From a checkpoint of a small transformer trained on Wikipedia: 457M tokens.
MLP neurons of a small language model. Each row is named by its layer, matrix (gate and up: input weights) and neuron, and shows model dimensions 48-175. Each number is 128 + 32 x the weight over its row's rms, rounded and kept within 0 to 255. Numbers have three digits each. A neuron's up and down rows have the sign that makes its largest values positive.
After each neuron's rows, "fires on" lists the tokens most often at its 100 highest values on Wikipedia text that the model never trained on. A number after a token or word is its count.

L5.gate282:140115092101159162139099168063130135114133128181186113065124169142137141079096095117135091097145140076155074143137147107155133124157078109165163126133113124094170178072147166087120097103188140127210176103067175174138135077132160140144089172073181171119153191066106221113089131150122089088171142151139107134076120094132168092151156115067121098165225141186216105121124160117103105127199
L5.up282:130144065074163186075095112087067182080065072135092104155115201119139112091113150131133075146131092133134036118079095105120120097139107137110110071122091153089170146119122124156157165079127145112166164137136158136117151142129115164161114141102076120081129163109107167207101114121120142161111121143183117123104133116164135146178150141066117145164166206096130088110128060143124137133106
fires on: "," 26, " was" 22, " (" 17, " \"" 7, " would" 5, " is" 4

L4.gate123:161174129118123136157109135129114105117071106111153142052100148121163146187121126133124141127155160108153147084083193065081131162130165147086107117135121197111114108116141146129134125110088142154121111108134116174124090178147190130109157180144136160175149107167095139137109205133110081162143162078150154116143155195207134153085164161093204109089113089164198153145126067142169106164071
L4.up123:098117110135129144128111059164125176115140065150110101134087132130122106176087107128182121124150128150154118108085150113142142141117169132095132122115099148137161137140099054166085112114122169105142081153131151104147142080145179117093100110142132094107152105183057154126171086140058133121103125098159109128114167134122102140085106137071184099104119153131185163098140139184119082126108
fires on: " |" 26, " 2" 22, " 1" 7, "ic" 6

L4.gate381:146154127090075112124150040160084144206114224105133143098089094162138139073135133162158120200124105183133130140185172110160059142150123140131060091082118090203134181127168119144055156100116068100171099092131123121089115148150125172134097128103078143155168110132103113113181154126118122110164148115126117116110106106145122098150148150053128101061130131141099141112140160128066176149131
L4.up381:135063139111192147157171154149104103105134102139094120159141197107093051159114100133160126113128103178085062158136081073122163147137162141108126116170127122135143143147161099052136165149126118119141117124057111096125159088128122096113150094117128128183079143111124098168146135105115140148149136120122117075106106090156082141116155109179116109110076127157138134138084095102109128134099
fires on: ";" 40, " |" 15, "ic" 12, "qu" 4, "le" 4, "|" 4

L5.gate323:112135161134178146133114178081138090152150164182139159157149149179141093147042156157130135131137137150181128094157057103123110148126104107161109145130127141119096137133185175118081168032098112118167055062106183098134101172104078101099130125126171098168137050117197151152081129072118139108135173079176120110094145126134131079093140167131167123083111162129131073118122151131132160145128
L5.up323:226204093129101150119106149096053140152169138114081173137162084121154126191194136072138116187121100168177141184142135164137145111102145089126176131120154086160116125148104107128107100071122097144099095141134113109113159116138140116100120183108111094154176181136095099109093142159099167092127160141159103093130102206150107160098149084135152124119093084143142135184112088133130108136119
fires on: " of" 38, " the" 25, " for" 7, " a" 5

L2.gate338:164095136084137097129145110120097150158118109125170101177132133118096076139138167113111095116126104072067123151059086103153130089100119112111147165136148132132165138095127135096094153213114097196186078122091113098129175150103089107126139129141126129151098094095134131134112137155108157145034089153056098096138132156154166074177158127043113146154137128126134118081077075124047100119092
L2.up338:103068126171136139158122098083203125141143096100183101142115113091097084144101149107120140120097139113094071145083107108131096117076096084165050139102100146156127109116108097155153118151100127091129131101074072083191205135143103121175137109145124194085091119112170133091129140073105125109096167112091100105134174104102173087144138118105129142160166080114141133145100100187055103124148
fires on: " is" 12, "=" 11, "b" 10, " =" 8, " Website" 7, "our" 5

L4.gate402:125074083102148172120130197099133153177082189160116114166141143139121147158147149135177173153181098095088168091083141105057178132144166127129143160137126112144143086122166115122169184173105155116104151087160111075150077103157166104114143147087071147169213089090093079122121117148069128180125157166151143153124172145139178117154201181139108118091189119054112078110149173147083110116158
L4.up402:127156146144146141114135061155090128133127137156114092139168134170079097115110109103143153121117146168104126114158119126068100166135160100164116138095146142200207147142159069085107139206087168105127122165085126110093166082168134139109170132154151119095122103122080078090139138099106059109108153193171073135145133137151085121127158122196137092171134132146155162187172142171148147146130
fires on: " is" 35, " was" 11, "inc" 7, " med" 7

L5.gate678:148097081064097127133096088016103162171144135116071142134136162142112122208086137135064110195151129072085127177059125099137086124121149121129127102132091067186089157103105110151103100118096111176155127045083188137139145106082138107134148177126125131129119143110096079166164063175115097139136174128156149132068101068139155076179149168119103113119074162109187131100166113166098126142157
L5.up678:118132081151128153141105114154142126165084087130149066133149138116065039105087108108173138106139152105108119086138106091158047156120145133175154075092145137121117108099121203096159156169130114137195160124126161122142184132108102121127179127142168152095149156121149087108052185155125115130107110152168130127143128107123132068129148115108132158169090121094115139139144088132089177108160
fires on: "," 28, " =" 28, " is" 14, " was" 9, " announced" 5

L5.gate453:149149080113105194125090130169102067087139138156050107101168115190062103165172123213111093138136159127142173182054061083198174096097159134125094152106127149122135091135189140111110118096101118069080136132171171137098145133098098078132103093138121045136113146119158130140136166118162131133146129103100118125128180105129121108098138144135148083148163159129093117108128156121109095072167
L5.up453:151131123124131098118077150089091146069161122175073119125148138116133167152137119108116195158161117122169152125110148133145085188141167118070158075096123113187121143145111120114116119135217150111095145136104134121129160149175125190094140223170101135129116099131078110183151181093170134127172153154155096184147108103090140126123173090111108120145078147169104103100146090092119130074164
fires on: " a" 30, " of" 8, "an" 7, "en" 6, " known" 5, "or" 5

L5.gate373:112133108122156156132187151122145124155101155124086087122115114091134194086138153124159203146081118135096192082131113088092126062187140188175099169143175124119132133116131169114159162079144149130133121152137066120147109074172164162131115066183156183140152115146103088133131103117124115137143121123118155104189113141115072075148111148112109118130156105150154161049108145172077093165113
L5.up373:115116144098072138164119059155156124185130104156111135129111128082159141105124091145121155168097051169159135142141140089114110147156122176166127093072110140184145131113102169066095139110176131161148093143079147125180135178122114106185168091152126120085105170145131099089091136114127173148102180189070122092121060169193117120117129144146152145098165098053182073123089156125110102110138
fires on: " to" 63, " of" 13, " on" 10

L5.gate675:111126161205176157104132161088128121127082142119102139210158121123127113127078136177168152072152120147203183144115113122120123122128098148131104111125156143155137155082107160165111172164140128146125123141104168160154114111099167093145179171091207128150120075099117177143124092167108206116133092073136152128166183095177108137080086136194163162112155132134119157121150124140129069154107
L5.up675:114117069128200182132190127094183145089184162091095151174149104123114123165115131135202134106145126153148179126090132161121127119169107129154085073109130154120127142126117156092139092173149152127143092109104141103157080097136143104139164139078132100122062151120150143120076163119150147131151134165155092135129170165132143093173094095125117109125099136170114099127139172094107176116064
fires on: " I" 18, " we" 18, "I" 11, "e" 9, " it" 6

L5.gate562:113137146144138183135129111082139143118125069068112100139179128161157196083127070199100136106127114073123157088125131088178140151151082130069121124163198135148088109138115107123082178161141168127111094159164145111129118120102080168196096136078127062157193120178129160094112183134122110124156117153166114121073101141140104133133109118148109165140137082158110108083138111102105159135066
L5.up562:105185147110117120144091176101116147160126124118143143160157130131071123115139111095149165145151101135136139153149114119176144113150102196084091181115081152089166121187130084177191131144103125128138110113134136129074097079149115165118131132135156065174185136138121102158092131160113192138111102114076154187091164078150120166092191109162125098138117140162123183157106093082137156133124
fires on: "v" 21, "w" 10, "iv" 9, "est" 8, "ch" 7

L2.gate634:148121143154125132124171139100142109153099176104072122159079123054134143138077110130094100133187131091112150080152129148153205121107125169115101175089185167140169111123113156158123090126157117197134092097111095107138161167174133143147093121095112102099168128127117136088126108128186099170120121124037129078142080156124159087122122113153146126151148172153149187129169161178119109122122
L2.up634:153153108096142124162112200154101075100078170105072082122095084140179068125095105107142169135128139086132118133140137106132064188083129150086135106155101112135205121166123104123139150137139102152119095150147119072073107129151135160151077141150083107152204070110122154150152119190146084181143112120185084165130149119104080188158091125190130136113088110127134126112131189114113117080181
fires on: "ub" 13, " as" 13, "id" 10, "ond" 8, "f" 6, " Sub" 6

L5.gate407:135192101143149099116149101157133077075106095158141115119094087148083131041073104133134174147119127158156143109117155090136111142144176116106148162105117119116107100149058165128143182201105187163092125162167120147117063156120127065061137145142147147149097134144112131124100122122117174167089101139107090148176140113149152118186081131129187139082091106141161123082139161138145188073097
L5.up407:161165148098183174091154124165133120172132097067067103125064103172139144122104108115187091135155160116085094140163124097141109104062104130088176170087096098188112151109095119145176152146117110151070141107110139132097136164137143093132095089106159128124175083118132183088099109099073057166114082142112075112110139081066147167073092208125154126140097155114145127139213139067172081161166
fires on: " |" 36, " 2" 12, "ance" 4, "or" 4, " 3" 4

L5.gate34:105140060157064117125171132075119131173085134112104143148117121120173116133105079117152121227173155172158088121157144111101082157155137152131111102088106122156097088115149195138161091097082146135126112131093179068116167225127166114168074173036154147145106146146164176147106100134151128109159136099156098096143099158132085094109153190097100099125110182176130093091156112176113173185108
L5.up34:071085100121077124127112127139119119081176164161127104119155062123122171132072127130186132125174174127136102117157085147106141142101106156111168101112148107098093154090133154115194148128126156115193130063131113158091106119152152127160088144147100083152088115183108122079113126171188198184154142147115139124125136126084060117187145087126076071164135144130115142128137102120114131164081
fires on: " each" 15, "|" 15, "le" 10, " every" 9, " one" 8

L5.gate31:114122129085068123103159186196173140121101142103176158152134080072145127116061143106163154096116156170125187080170108185116144184182138157142100174102112157178113149132111115147092123111056170103165069125154173169083137172131110142139135119096122149118098077094128157160088171137093148155101111079162064159091118177158134065092113139096147093162125136112152102111096122081115134181121
L5.up31:169108091099079124097107108157100075152103137100119142144116143117132144107087139137198154171129085082050128118109119173152106170079151149095168128161128136162095131127094055142127102092099107116105153164131151153105135197155092133160137080113152218065169086145142110116135118130170130102114164100152098121131176186126097154138100155123088161150119091101146120167161120138074155128104
fires on: " for" 16, " to" 14, " of" 12, "le" 5, "ed" 5

L2.gate106:147092117079081119149104153142201096141116105171109211118103130151160153098173149150092127151167147095088162161110105119154156153128121116123129160085137159085110138156070114129138133144068116137096098159173153128138131098140135105192129116074084080100100148140123068112152156109141124111164103141150138160117128134167162136103079082123083171144123100071099150140139102148090112076127
L2.up106:114126095107143124168187170088124118176123100130107143119091185084150143097168111140091100069059119074092086097111136076151105122107126121114123188147119135107128131121084114101157132088171147104146124139149168108173153113114117155157086140095135105170150166151095072080094185107000071122151111178084133138124146110134105149191093129148100108112120176174112124146173103105093184133155
fires on: ")" 41, "'" 16, "ired" 5, "ld" 4, "\"" 4

L4.gate581:144106146123160116098166123082189100111082156152067131172088161158100132151111145055136146165138093228145088163174132085121157176094144163086094109067202116114171112119078121177135177084108179085094118136116119157159111156135172128137113158120194165145086193138080135105178164141184071178157122146086126140116159081136100150127114158157137100121125129141124128138102129096157122187076
L4.up581:092102048186148127098218115127134178100178114148117178128117105125137147143121102133181156130104116119133117093131122107111147137131112159182108099108131083188092085095225089080111135143138128070122114167095133140204125120141139113079163124164090077144065147144117129167153097187103150125159185125146113100200108180140176131110149189108097148103184140140134107149159112112147183129155
fires on: " one" 30, "I" 10, " I" 10, "one" 7, "ve" 7, "ivers" 5

L5.gate354:155147129135171117147132198150118190116056193118120153123131130045100126183105115117103170133092126152071124161089144196144099113127155118124156159145143105129103162152185124095132136164155160124159141161156126151131114103131140087168145154176126079052177136194137139140147146128160138072038148131135119156142062078163101122108113111068119151165167103088130162189149173079089040119103
L5.up354:149127130136107098195072128159159126088160112160138175140121128089134148130097136087142159131059138115107129154124189137131076105118107160115138095101102125048126133125132106179143222059077127135101116101108148122145149173155111167121151079137153113107132166146140128133159166107112160150143146168127170099091059096163128093093149152085094147124134093104126113140136150105158155061128
fires on: " of" 33, " in" 13, " to" 11, " by" 7, "k" 5, " for" 5

L5.gate680:088159117067142163054119093156107128158147098149091131163136068077117054138124154117086116145127128100131129038149119128194107164117062122065156123147115148091124086147065134087115185182128107139120125125168147076157170172078055166134128150121170108151120177085142107143124183150105099146113101145139115160129118136148098119176079115087139106122163152138112154160173126089123148213121
L5.up680:138112131150133136084122087158097146129119114093125162118150164159096146122154115093118086088048134120193128146137136127149129207080094158108166141082114123141128096134104112131113141156103135140138100093123158143124094106089185112121083205113140137154155153101104169179159138048084161195137179166151098151088130124113101069144191114124175149148127139147068134110146074074149126078178
fires on: "-" 26, "h" 15, "ro" 14, "f" 11, "v" 10, "ch" 4

L4.gate626:073113151141219177137089162084110136096110173175158092088134143117171160144138149127047130158149086103093118178120141144106231072113096137093187133156167111118129093123129157148114169152107158155124088124140112173189171196137118111140204081115065156148159168138164181137136163133074111128086138115134093083116116124086153113088106098182078156109150170090141145120131150104133102098135
L4.up626:159075111099148095120096056142160122166122121112142162133169112156181158130093106114071075160153109165159082127106096161173111103162109106130133095091093180053122136170139071174165157113174059154086090162086141148105094132122141046178155179155175128166076137114132149134044102096136216123127158117109158138148168136092187102163077127123118129185128117112164116113137076087104139126142
fires on: "r" 16, "ter" 11, "et" 8, "h" 7, "vin" 6, "ack" 6

L4.gate12:104095110096112110155148145181165150115193101097120143158143100065186142081133202110150141061121125205103179119108147127128084092156104120092105201098123140095135122118150107075148119177107045128124164194110165131168041104144105144108157102147181110106126116120150070142116171192127172146149053115101134108124115117166166140136108124066099153187179189145119044121099161133205080156133
L4.up12:102138162137142117090120168193113132100112124113108147144152086135147136096084148137130127160151149200146189148092154162093142189181122124163100132187094136171077123172135113121083154079163104132159150135095101163105083101077171139110181108128143112131100129041128122150091133127087189140094160124150193074114121149124149105091126118144147186123172144129107094132139084104113133087207
fires on: " of" 80